Part of a small language model's weights: width 256, learned positions.
MLP neurons of a small language model. Each row is named by its layer, matrix (up: input weights) and neuron, and shows model dimensions 112-207. Each number is 128 + 24 x the weight over its row's rms, rounded and kept within 0 to 255. Numbers have three digits each.
After each neuron's rows, "fires on" lists the tokens most often at its 100 highest values on Wikipedia text that the model never trained on.

L2.up591:126106161126165110160133126124120137148079140150112130132158114142131106130124138115099109144094109092161150119110109097077174109114117094156100121153167125119118140120161158133175134117073129152156129100132098086113151136118149117127125098150133164101093156123119110134114109127148122148
fires on: "ve", "?", "ph", "n", " me"

L2.up85:192116115169129140078144112141143115116121132118099134125118131133165104111202147110139133107149126139133097091131119127136127077114103127142058107123165150155140157080104090136150137126072117129135164096110151151107084090137119120119119109120124118166156143141096152096172143157113128154
fires on: " place", "ace", " \"", " Pl", "ake"

L2.up546:130100161116126101173098120099120112153140075116109124130145138155073158116120132155137164161109116153107128119131102204140137096099157163114134075106128141193130097133132137118145102106095101108135146115107141134149126114152164118120128134142098117133131128116132170156111121112064132152
fires on: " a", "ics", " det", " medal", "ra", " career"

L2.up226:158119106122125195084117154089110137165147125139118145108123115138113097097142159121169112163133137095190130093101146103144110164145131150097097166130132140119162142102128140140146109147117183165093143135116107140094134161124113142105159110147120110163146124093108149126183110126144143124
fires on: " was", " were", "ish", " house", " age"

L2.up758:128153142102120114095175111180131141108085108129102132108117129145163141127130111097095152137123104134127146108111115100137094135150129087147109123119157088168134131126187078123160099125120131149114124125115156173108104117146103123134111115138134125140102149122138173104102101133189170156
fires on: " \"", " '", " there"

L2.up817:118125126078126093094132134115134131110124134122107151148106125127091131130154097131123097085067154167147158155092120118127158164115119101100134125120138146143129163130168156100125160115148083146086184124118151139106151131131131079129097142137081108152169156145131153140127133164119152099
fires on: "old", "ame", " tour", " home", "areer", "pen"

L2.up865:120089159171124145105142143100111107163136119138109118134145122127150135152122088167147098131130126130115097119101108144147137108113122139122151099086102140170121104135123187106127128096158152073146127133085143107079126115127115138132166116114156119111129082107108124136145096104107111121
fires on: " rec", " acc", " sp", " hel", " spec", " per"

L2.up731:141129130100123140134149120122156102145131113118151141087126134109075121120156134113100110141131116151117139157090146146143113115131091102103146181172194117146096114142123095140122129136120095088105146129113126116098146123120129114084127131148122123117130158090104163127105131147177130119
fires on: " comm", " Royal", " German", " France"

L2.up392:116127131142103139130176114176145169144128154143122107159153145171131137137117096136102148108108124125108133081110123097157065129163168088096146136122066122121159129152128129178134147101139153102105152143127135113096123161124164114131125117085096162155105126149122145138137118144137128112
fires on: " S", " Sec", " A"

L2.up294:127121128150147145159150091172129122159170106106109116106080128121103118120108164176140094151117138147143120129124140149111117115179145123108126111158157103075118137100160111141145162125144089099098153154145159109133120148116148090106181094149137141113129085148153130154111144131109135156
fires on: "-", "er", "oc", "ou", "ong", "et"

L2.up387:128125152119112111183101117130061135150156100155155149153149151120095129091136140161103137118104118148117104120152059141131088107084103155125134125150133123166114138096124128124130133152122086105151156135098102185136146104138132079105145166165120131109146113128120110105127115123134135134
fires on: " and", "ish", "merican"

L2.up411:137117097171131095147140169086125123152114139107131114100168108140101102150142111126145110140145138125135152140096124096123128129161169104104113163120096129108154139116116118176168134154117130106113147130125141074154182117175121106152100119136126171111098146128105130152092162116137144131
fires on: "=", " ex", " name", " medal", " consid", " title"

L2.up478:091102124109132133089166140131121125127117135110106106155137127108132116100095126106150186110109141132092103196131178143118136085104129118144138109119104171123150143130169153095165152137103139133150104104152165108111179113110105126126115136096105135142146142152110075133171116157131117165
fires on: " second", "oll", " t", " last"

L2.up149:116168149191130160165130179143124128115114098132091137156134126137101153175159101143121123106118127136122121129139145143143122116146146105105119106106139189140145138136159115156104142157121142077149146135162171109106153130171159114092132122137157109084136092127141096153151145110129154149
fires on: " mon", " rec", " disc", " gen", " conc", " occ"

L2.up578:141105123169176172130131140126115128130130090123095134129157113172151101108118137128128148143145156131131141137190125071181078156101090131092134123106127078126131131118063107164156109114126147139098106155111135141151145118103126142134123154135171094163146126095094176159101141083108147114
fires on: " de", " j", " member", " J", " De"

L2.up31:115142085128161148128115130113117148105127120128130115079141142130157104135120087097106162174163123140140108125105164164114113127147133094179127126125116157148116108127128169136148157136111132145110135159128126100129136157143159126079131167135144177131161091115108143111149132138157130131
fires on: " and", "),", ",", " also", ";"

L2.up529:129155142101084097112104178169108141152116115109100136086114098106108123145139116097100137143165091146132170126097131099093124117093115106140123135159138122178107120138127132177124130138132155174162114117126134112101136126125138128167128133119153162148147142106131173091162119109169169064
fires on: ",", ";", " most", " –", ")", "),"

L2.up479:115175141116161108130141140122142118115132156078126121156131140128155102113126134130139116144160133118122136139151121143132110101144124144143124141146102105141099145145128087170138156081119140105168161103130167133124165165128125142108119132125141155113102110098115160107161085125130113132
fires on: "\n", " |\n\n", ".\n\n", " (", "\n\n"

L2.up208:123142138178151131164115148102121131152107102098160084085148112141134141171060143162156146130133145126110134153102157124163098143094172099139151150151124140103142075099141139157156149094118118113178111096083126119181079101155158087119091131085132125126145155142122093112156128132121111118
fires on: " part", " e", " pre", " Pre", " ele", " char"

L2.up969:110093141164154175088103097103127129084165125098099127090137147141152162145119131123153182092138130100135108133120147086115120089150154125163103071121174094116096126160091150154157110144121131137109151138135131142115147170147140146129168155121168105133094155136135121146126130126121145158
fires on: " int", "int", "ional", "ific", "iv"

L2.up118:118102122165132145134142136148155108163110126064091084107116120140118098129119141151110135116118116170108107130110134165121099130130092144142116108175133138084150106156108132083114160127150125128124200134098133115109160183150160105154150110131119174136104126121119092119136127115182105123
fires on: " re", " (", "-", " house", " c", " em"

L2.up829:115132102113138137163110101133130111122095076099097147113136115135169151149105117109158113095090103128096126128136147112107105138156081100135147105128071107126135116129164110130153101115148117165126116144134134133155120148124118146109117162090099127170154114142115105127110101134131102157
fires on: " for", " Med", " rel", " sup", "ersonal", "ific"

L2.up72:169128124136099096110126074154103136101150159126146118109148072140192108125113180133172115131121133140098100126121162109102136141139137117148145117169127113115177058094149185155140135117097128142143142120100098142120121120099105134130131163132142139140150134149073125100106061145123112106
fires on: " Med", "port", "adem", ")\n", "==\n", "V"

L2.up358:141111156156114128125146095103112148154153138149113109108145152118180122095137104184127123145163134158156140141123139113108121144152130127157138135101118142100125116130142103127158104114106107157085123088145122151146103141141096165090105131090154173156172115106117134112180125091161156100
fires on: " and", " with", ",", " between", ";"

L2.up1004:144121127149143127148131151131150136147113139123111093128111129118132141140146137127159081150139124128112112058132139083112139095111112119108122154117125126108154129149103107094141100151095171097128154132134115170105129076150133098104112066142110082156147097075165133148100137108136136133
fires on: " W", " '", " |", " |\n", " play"

L2.up748:136102154130152148113149097150106117158111143119111120124131141161105122100124152117140107115134104149110128152141130134127109113139103124090183110136135135122131097119086136118127135147125101098107119131119133148163203178107151101097132143168113150116115121110099131111118145143093121138
fires on: " d", " F", " D", " League", "est"

L2.up152:143137118112117117122152179134165185189132125127148091116132154160170141114143135139157110124113131154150114108159122149126131132116135093138127110139175136142114064120098128151143101161161130096129140141132111149126102139134126119107138119162142117113101130140135185135114125104130106132
fires on: " most", "ele", "ograph", "igh", " major"

L2.up787:111134172132160141141090164146129061130112121148144115096099128136115119138152141187142089128112128154122153153129120134111128161163114103160163143132149145128126117114071083142158131126116083133120118125183158115143142113166133135112099083119112107123123133135131114117129116142080109122
fires on: " co", " pre", " Co", " by", " not", " in"

L2.up503:151108114135174149067119114073110168124118101142112157123175164121122147098161130123110085124142136155100157113120156154160130169093140145135132133156114161138147102150167181093164139096123107112137113116089152132124159189081134087136150148151132124168126116127096152146150151127130076123
fires on: "ome", " one", "ife", "wo", " years", " several"

L2.up926:130129106115156140145178102138132104107114124110100099154125137165129121123166133146111175106141111090090133134098092115131148133179158159146160162115115139132100107131124149130148151114108125150125125135086115125132162111085137138135145159122168101117048136135108156162131150161133155140
fires on: "ence", "i", "ation", "io", "ction", "ctions"

L2.up576:141122148113134147092135099084087134100126145115135124121167077188124165127161157115089131119107129134107133142119139123148122119118127135159094157141112101143086104099145137114118167150151176167136108127100063125128104174106156076095109130154120143131170173129144147149107118125129128081
fires on: ".", " comm", " up", "ight", "ate"

L2.up713:137149131174131151152123095113131142127182102136118125125159109137107115147146127138123127126119060171104117103101107121079145091152081123147170144096116097078112092142149136111127135143126109120126174152137164095083132162084148124128144150130142135099118117124113130099158128089142101094
fires on: " acc", " rec", " sign", " Res", " Rec"

L2.up320:089146181135106120139123133178134111132108111083101109149091116144202177119122128108107127122138133101123125111164166118148129174180088128166098145130072162150112130155149108108120116107126095147118154085126101121116136154137119111144123156088161161115116111132138125142163107125120162107
fires on: "\n", ")\n", "or", "it", "\n\n", "id"

L2.up239:139095151135122126138124116113113143155124096102107146162099141105147102152137130126142159136121113153127126102136139125114119108138150141110134118127128149152142120131155162189113124121128099121126146088142145139100105086113129094114104182124092150164098101099142162105115146151148171150
fires on: " album", " music", "earch", "osition", " law", "ork"

L2.up273:150095114132113133119180132163128124137133140178150154099152090140163107167186099118146128170147101124131121144078130127141085156131121152073108158160081131143116177058138102132134156191131140108159135115098114115106123112155113117130150094124146139119107143086141148110149121121147135122
fires on: " was", "up", "ather", " had", "ris", " were"

L2.up441:102104180064142153153167133098103132104103123099097090130148138131145105162095137162106113160144160137149148139080108128144126167138110130133136109150050111143115109157136149117149116107123133149147150128122135122137137163111178135106142114088113144159114116089099149128114143138108150097
fires on: " pr", "r", " Pr", " r", " tr", " information"

L2.up889:130113139134141143130132119074104122104113153105089136084118151090114117103093183145181145135137095114134142138142135156106131120113131151136127117114124142140103162131167143122154117167129135185119149104119133127120154094125137130163109127124169106120096136141095123126118134114136155106
fires on: " in", ",", "arm", "==\n", "ose"

L2.up983:114116136129128143099150128125145156139156166061119119128135100142116128164156132115151112092114085115157123132139142137137143107126147110141153168124149101144093152146146096133169078142142132126098136124098113113112169133108116128113133129097143135101117141099147126132116146147121100130
fires on: ")", "}", "\"", "C"

L2.up81:153141118110121138095131106113106150147131114131129142138125110159132138097132128146150078113085134094153118106111140161082136166135162137123110170110148121152150158094105133090148146135136118134099137155070109114144166130110149135125164128113120108116167156158142172125111133144167111142
fires on: ".S", "oman", "ban", "raft", "ree"

L2.up697:127109152166144132130132124127117185103147084125142123173116124087133161149110123107102122082112130128082140122165103175157112118145152108166106114108109105106140152136118068111127126106112105100131141119151147091130059159150144070119123108122101133115115094134134130156142108155093139084
fires on: " ac", "isc", " disc", " resp", " conc", " dem"

L2.up76:093139101155105158123159131125162114133130128118127164123083131128166124166133103124090098163129111137109150116074152073104126157110153081095118093129109119090138093130135170113138151111131179150078116121129133150111120091171114085114182154115155150120178155108125140125113125122132114145
fires on: " other", " fin", "resent", " success"

L2.up890:107107151135138113128114132108141122136098170144145122110143124112151126095136098112100129138123108130087118145087164110112155179110089127187158126117101142150162138084115101105106139118144121110127118121142128108127152087123151104128116169135171122113118101138127127100129120135139115066
fires on: " E", " e", " age", ";"

L2.up608:156138150110127087137116102123082112145114126092088145089125161121119126131115116131113155169135082145136117131124109173143125167116111127133114110106152131119071180132143129110132113126117176150179134074123173141124131137154153134123177150107161154129142103123149170089162125096155152119
fires on: ",", "\",", "),"

L2.up823:099108119111146143116135112119133098164116162085129108136141083160124126102127165172094165107140111147125114140117140098158117154118143151083144111089109120097114146145153144126164154106129118098129099102134123152184145103087147173149115140133105114129116139127110136143094088132148111132
fires on: "D", "E", "R", "P", "G"

L2.up1020:162102139145113183134157103143123124141169129148118102100112115178156110171105174115101157117109139088153163096110179106097104157170110155108101160141135135145151126133114125111123153093125201095126172115133109107130144170159127118128098094129098122131115127069143130081129134111119101132
fires on: " I", " dist", " we", " En", " US"

L2.up97:123133133162089115097140120117122147145134171168134121141165128118143094139168119154121151067108146105164163156089094189134101125127139135113157095117116099141083158108112125140141131145134144129170126112160085110128142146171120119114200083113133136118164079134140143136131090110131089140
fires on: " att", " ad", " include", " included", " including", " such"

L2.up383:152137114092151133142138120112179153116113131151145109144134172143123122114145159134155083164135122100143147149136160097130162144114067141133155135084137118129114096081145158133146123080136102093052098090132129093122160118099117107108084127092145163104152101122165146151064127145160103146
fires on: "i", "le", "u", " R", " S", " P"

L2.up210:121128128107117114134119135119098091122143098091155135114118091130099118103086129122135097162092112142172119144142145083115107127161131121139155132155115099155121169103148121136191182106132131094139155080137137122144163159093120137122102129141105119131100109075069123097132187103147113101
fires on: " pr", " ph", " Ph", " dist", " rele", "rol"

L2.up705:077110158124141163140152104127126166147135162143172135089109100149114138132118149156098161095143140150083133148126135154162150141078165135149095114090126137120132150136114112145093178108135110144160150115100125117142107112100116040135109144170179125143099115110160164109139109128118154115
fires on: " e", " E", "E"

L2.up691:142099138103180172119121157121144096134129122135145095118146116119134082131144116159098107151102116102151155120187126098129073107138126092092132108157124123141137129099091069136152132118148174119129145130110124172096135159129149152113107123123112108103119169120071136133122134137148114123
fires on: " v", " |", " by", " in", " from"

L2.up919:129148144156158130108151131126125103126136124097135155123125104151130123166116162075136144084096084134111141123159122119119172147141116107111138105112126102142097137122148127092149123140099117136135142157114140112098100146120145153143119167085157101147072154121139074120135186175099150117
fires on: "ad", "al", "ail", "als", " such", "ified"

L2.up698:101131137128144175119148113150108149091125113153119134108100109124162090117097132128170121070160130079133142126118120129122101118159129153161144148069124115097136159097154132176114142151132104107145093109120117132141117136128145108096172105136143090128130164143119147097158127154145106144
fires on: "ant", "ural"

L2.up609:134149075146169145100113091144125141169146142098120147119103151084155159078153145138165121134131109150125085118094141148127118139121120072130126130135141110106119176112169110126116116112105149116127117116132119142125179144118109087125117128108110143157175113141131102143148162161107113130
fires on: "ond", "ok", " man", "man", " team", " bl"

L2.up854:128126136166139128137122099100128181175121121090125124107104156118120171095117121117135137121103105110138126159096178134113154152217126161156127110077086098107110090131106155085111109119095148070127107169106124098128107123155122110132138122123171087091113123130135152163117137144117126134
fires on: ":", "oh", "):", "her"

L2.up410:163119146155118195122126130145082142156125101124146153121129163131103096075150114172141110147091104103154172081153102077108145148134120149130161144107133097140144133087135152097139120129107138101145120147121065122118118123112136115083133159130148092116144151123106126158164107143113135139
fires on: "inal", "ient", ".", "oman", "gan", "merican"

L2.up470:113161078152170115106101152121161082106174107104145151161097155089108137114180186162099162147118074130137154096102152169138106147150111146100139130139108147133120151123118107134112123114149171133103144121160129116138144101092124145092104134115128141142146127080114154144138137111138082153
fires on: " other", " cont", " rel", "tt", "'s", " of"

L2.up231:148100169127100110179118134125107084106178119127137084120108111125113104177122149140125106143107116184090126147117140118158156109161141099156145119106130140138128090141082136130203122136144143106141170164146118136147130140122149158099085095152113120089103119125129159137156126115133171129
fires on: " comp", " However", " ra", "-d", " Gr", "xt"

L2.up660:158127126114174157162135126151115191107084115125149116105122142130160139135135103168109092115115151098123166168112169106115128098100106131133117143125147130119156140085129160131182143113104102151136139117113166117108140203074177130135138135137124135123147137186139137136132131152135163145
fires on: " r", " by", " No", " e", " list", "-p"

L2.up876:128175157156115114132088096144134104172135104107138157107129150108149121127107120149106159120166112146119077099138152123105166109134130118147122098120132126140109120130116123177151086121128120121148112074133156096131129100121173112085166126092170151109074126177133146119144097132122105144
fires on: "cl", "st", " as", " cl", "pl", " Ag"

L2.up763:109139121112142116110127115120147135113114112091151113136125127103090130132176155132141116121149153144079106128180130168135124110103141110139130148141140104108154099137141085164120175105162097081138123140125145171105120100046102122088172097110150123085076121149138097114106159141160158123
fires on: "\"", " —", " (", "cl", " Mc", " \""

L2.up483:123164107136117174101168125131150088096096119108117114163168151150145109133166146112101163078129111116126120127113136137128140141119140088135108106161096125123075151127145077139126151135127123122106128136171154130142138145094103142130129112128104134136122113120122165105170181123112109122
fires on: " that", ",", " (", "!"

L2.up656:123132127125111110152180092126154109141121150123133099144104146137134127092082122123123151108140130122127188140081131151133068139160124120183135115098171129081117140132128122092149149142112116121157122155192089085150110154128086139068133104134125138153153111159113134172113142156139103082
fires on: "em", " M", " rem", "m", "um", "M"

L2.up156:176114154120105129150100122099127159153139133131134162147101129152151162109079107083145061161151126156091153098110143135050141189144145143116122153110096147132128095096101114155136158142089128137142150111099129094147127138127152094127085188140153102163125132127146094151101106143113195114
fires on: ":", "):"

L2.up699:142122130128178130143142087114137171107093148101116160145112106098125114116092148109105159102155159115132136136177105118144156183119122110125099180097107113130101090149156100106117064131089098129138122130130116152184143139084115084132123152100127157089144171102140114139143114155181151087
fires on: "k", "urg", " Ass", " /", " Count", " Thom"

L2.up922:135112145186137115130113128161089134126149146132133151131094110140124177166124118140141077117092119107084155149122190108154104130150107139130134114148105111109161109139141086142147127147086105149102132152124154125116114121076105089109126113144125171146124116135133140124119147088113149104
fires on: " Co", "c", " disc", "isc", " c"

L2.up169:136128150143133094102151143120108099146075158136125131122167123142160151141136111120108100121108108133111121122141123106131120136132124112138120141158122141079161149138133096131127128082170140205121189120117141155122145181096127132096166134116122113144112095125141138110131119095113115119
fires on: "."

L2.up599:116104121123155136134128128104107106119111154114152109171144143123165140144103088132141150094102112165145114110139129124119115163140108137118097109147124113091121131186147105104111110088139119181118145081143145132126138178121149145046182144144106130165103132137130146130127118093122108108
fires on: "."

L2.up275:110116126141106142116126094124141161125150129149133120111117093123119136141154128093139159150110099160090118143128182118145106144169142145135199134123101157089126147132109132146114164161125143116108121117134149145121131150123112123153160174131184135134076132114143166121101106095152129112
fires on: " the", "eb", "w", ":", " w", "):"

L2.up506:082153151147141194090133150138109121140103148103117104125117138167093126142088142152126146134153132186123125149133124096117115119138157153127124067141144105124139125128127115111118082121104134098138183108152119151102142118089124103149144111148109118175104125157090118137148129121076130134
fires on: " law", " work", "iness", "usic", "rans"

L2.up915:121119144121119168128124146112143170139141144125143117138141139154133178138139123068116128114152148147129108082130174118110156120144161105117154165163106137138145097174118086141120120104089111154087130113120143108138133153138134085146115115130114132155073120146154136095082070139145130141
fires on: " /", " |", " city", ":"

L2.up766:136106144148191188087118122169128152161108135076113101157108104141119133126169140150138109079144140145132131131114141113125105120125140114115077131143164138117135116124128135113113131131126122133119098123134116159118131127128141121093135079150121128089134127090119099130149122123164119152
fires on: " ab", ".", " par", " from", " count", "ill"

L2.up434:140141151098139138130156130133109107120118118132116135165104098180076112117111164162167087123137115144157115123115121086184106160129101160123118157122170120120137129103199080153141150136099120129159155104123119117135129128114138137117125146108144147105090128122152127123068088124122110146
fires on: "g", "ü", "ac", "i", "z", "un"

L2.up727:104127182130139102149148125135103121168180097144119124109098110119096084124147142147161130151106160062102117136113137119155126125142139122121178126139099137122149097144133088099109165127094124090121136103096103173160116174118179099142149090133123139123108119111143151130108064126123130109
fires on: " the", " for", "==\n", " of"

L2.up254:089127169169189127135140087101088131126148130130145152117079147143141152146141099101128145123145114147147143116106097163125109146139141139115141125128125104120131137118142110149129144160123096144154147168111127127109148111163150148105139104084180124138157132103110130127137114124139098137
fires on: " K", " ob", " John", " Jan", " Robert", " Tom"

L2.up631:152143056151104132085159107099117125147150179072130158147122150128160148111111111104139124128117105114114106104112169139084140128114129085097058137143120142181128141090148135102121115111107117140169146101121119131150116150141136100130120171117106153158139139135112132090106143139127153157
fires on: "iss", " medal", "ick", "Q", " round"

L2.up467:158167163177092151136126094151143092159122124107138151099122128097135111125152123138126141107158113123144176126103148172112174097121124108099158151147121119122097147093134099134151133135095101122152151137133098147119158130103134150130141099092108117107125121148154149127154135117162094091
fires on: "ly", "y", "ey", " ch", "ty", "ay"

L2.up84:173150129107156098139087137105173157151134115078106099151081133152123120138152113114098122147158126119126144097131140122141088138145152089147149103101146121141188093119148127139127109108159158146100137159137103067118095127129145101119157155112142132116150122148083136148113156147123144062
fires on: " fl", "vent", " in", " Man", " Bl", "ference"

L2.up397:143097155140101130151126193126127141120088133120097165094174151118101093148151140096072135128056136144123159131145129096090144121111138135161127122117126155139166114107094155138125044124119122115163153181130123138114135112126166152134101119118155118132102096165159101120154141121131117119
fires on: " Ind", " Pe", " Ang", " Cent", " Gen", " Ge"

L2.up151:111136096113154080123108116148123155111097134149145160099107135133111102159093087109136123064157131122140123101115109158154160137135108103130096138126112136128108112100149133120117131104121126147116115113142125117132145125115098133145162154096128120160199116142099136129166161127140119108
fires on: " team", " other", "oh", "ys"

L2.up882:149102143121098141142151153122178141196114149146113112121118117172147111128149126115138132121109146157141155136105083155095126099095144090099128177156146161137095121137121128128134144139126133138121132147113096153108149164121121106112118116134130127132121117148149158122101168148145131133
fires on: "ite", " Total", " made", " age"

L2.up230:125127120143170152142163096167135123133127147083128124155129142132111084147088140097149111136135145141140152125136130136081166124186110116138138072100114154109132097153113153127162192137157166123133127116147102127099169121127154099137117127126138155168117116125095147124088095160112172132
fires on: " A", "-", " His", "ual", ":"

L2.up516:133129116100150097098172115104127109134162089122107141081152152121140090132151107132128155147150149135137150153096094145098129086125102116137138131116130132120111153133116097181173137103117097105121119129144125139139139129123134137144144106131179142122163091116123066142157172163162108166
fires on: " later", " and", "ually", " also", " &"

L2.up490:100135161106100124109123087137091110112126103110141113104138123150118156116122118158129136159114058141111132104151113089099109129131120120134151172110169138116086106129149134146140127167132135133100108109164175117112174158128130125132099181102124129144096163139145151112185124120114123121
fires on: " St", " st", " appear", " port"

L2.up986:094176114099168142141117139143113148122204116093126144155110136116106083147163118162124120123126131155199180099128143133124127137155162125101166123111068161139150140148139161157100166100153119119152130125139106125148121125127160093112145080159138159167111143141123129104127112098143133125
fires on: " both", " house", " S", " were", " Sec", "|"

L2.up349:104140135149173109132133143136171171120140128126073119094150110154112142144112118126115092147107147122141080130134151176157081132127104094156132152116144132139110094158109114131124105117136110116106143136070149063134156138138159102111144197150106146106174089152109097141127153159170111143
fires on: " compet", " stud", " part", " adv", " women", " held"

L2.up773:107110134183081164129146117079104171150112160113133140152115163095104135157151151131122174112111104099137154086113149121147124139122115107127126132073152167167080101139138131130142086085132141081117169098137139110137169103104115119116150171125162107118109163119135137114088098117126149111
fires on: "ired", "ough", " law", " hel", " War", " war"

L2.up260:092138199112110132148163104179142126169165119125121130129108165134078114140120174064137136154158146131174095109150153170157102140122160162135108122115129106150132135154158125104123128140096099127103142119106152144146122150118136089117146106172139113097124099131115126130118144128162148146
fires on: ",", " of", " the", ")", " Pro", ":"

L2.up821:134136216139162125134204104075197121130139111138144104162107127146159122079119160120151103120124117133113138113127117118120105100125150189114116147138132119118134134151146152109159137131134076150141135173128098113115110144124124097133127168123110082107092116124145092159127144137164179117
fires on: "I", "D", " town", " Town", " It"

L2.up187:150137092091135132115123161141141105131106119119088122082154129174154136138135118118152116153165105099127112097083152149115132105100120093141167132152146110148078114094134137180152116137133167161130118150114148118119095131166150100165089154107123153108141118138132124152110105122120141120
fires on: " that", " said", ",", " where"

L2.up322:126151132127163088064150104138089110197108122133153093122124154137140133162100115148143116116190138168133155101091120133146143163166118090150088144145108144132146144145137098155123102158103145088146128173102115133113109143115110095110146154124134102127118119088116110159092122136123088104
fires on: "ount", "us", " sign", " count", " town", "tal"

L2.up471:142156091055145131155129127101113142135142130158112121110151139095170132111109153139162113123179127148123107144106107112153123124112161166182128114162113118126082171123132115123141173110156130112159135181114086131152159142143126108146169153134123100140135134126147072142129161101112167091
fires on: "ther", " land", "ral", "ast", ",", " were"

L2.up228:175129156148127134110135143112119103149145115138099118134157119113108159175147137124116137176085126111085183104100100079140119113124106131125144142124092147123091178154152079137131133084151095139112146143129140170067119099130112112146110138128084134120145144150152109169135162134128143137
fires on: " San", " Sec", " United", " Sup", " Play"

L2.up537:062080135179141109117114105152125102110122136092116138124154082164130162124132129088134135124150063107124141121120096090144154097131116124135111077141155150155146084119133107116139123146180147104161122128131100094117140157136100124100128138123130092149170141104081101145086085157099124076
fires on: "ass", "ig", "em", "am", " death", "ict"

L2.up788:117098131188131165165141157141082105108177096152157170135108124146106139103122091141136124146092131109112149131141125118148151109126162171147154080154117116098073148113155137167104100109113105110191162123098135133119116100136146105149140144114113123125191156105122129133130111108117147143
fires on: "ec", " dec", " sim", "op", " gu"

L2.up826:157137163109154126134150163080084122148117128161160121111126133102146089097126139125125130118117123113120134144144143135130140139135159131118131068102110110161113159134176104157127126127121105127115125132109148127126161109089139117117092125077126132122099111092179112153073109100094122153
fires on: " system", "air", " allow", "%", " Ph", "ice"

L2.up790:125125131128173114132113124120141124123133106144093123109132160160115109102146108095163141124126134116089111141132115100148124124149112146114111115159149118130159163100107077191128138104183166109123154159137137133108144142107147101141156135132114142157145128110122116140096160110166107092
fires on: " for", " =\n\n", " a", "ou", ")", ")\n"

L2.up54:152149105086123132149114137103092127119125099140112120141128143172131129132113170129154146146146129092176151180133114141083132108129162178145100154085164164154087156116150106130118103135165109132097150148085144158134122109111122139102115117120157141117145097113146109153128156099167115142
fires on: " comp", "se", "ote", " le", " Comp"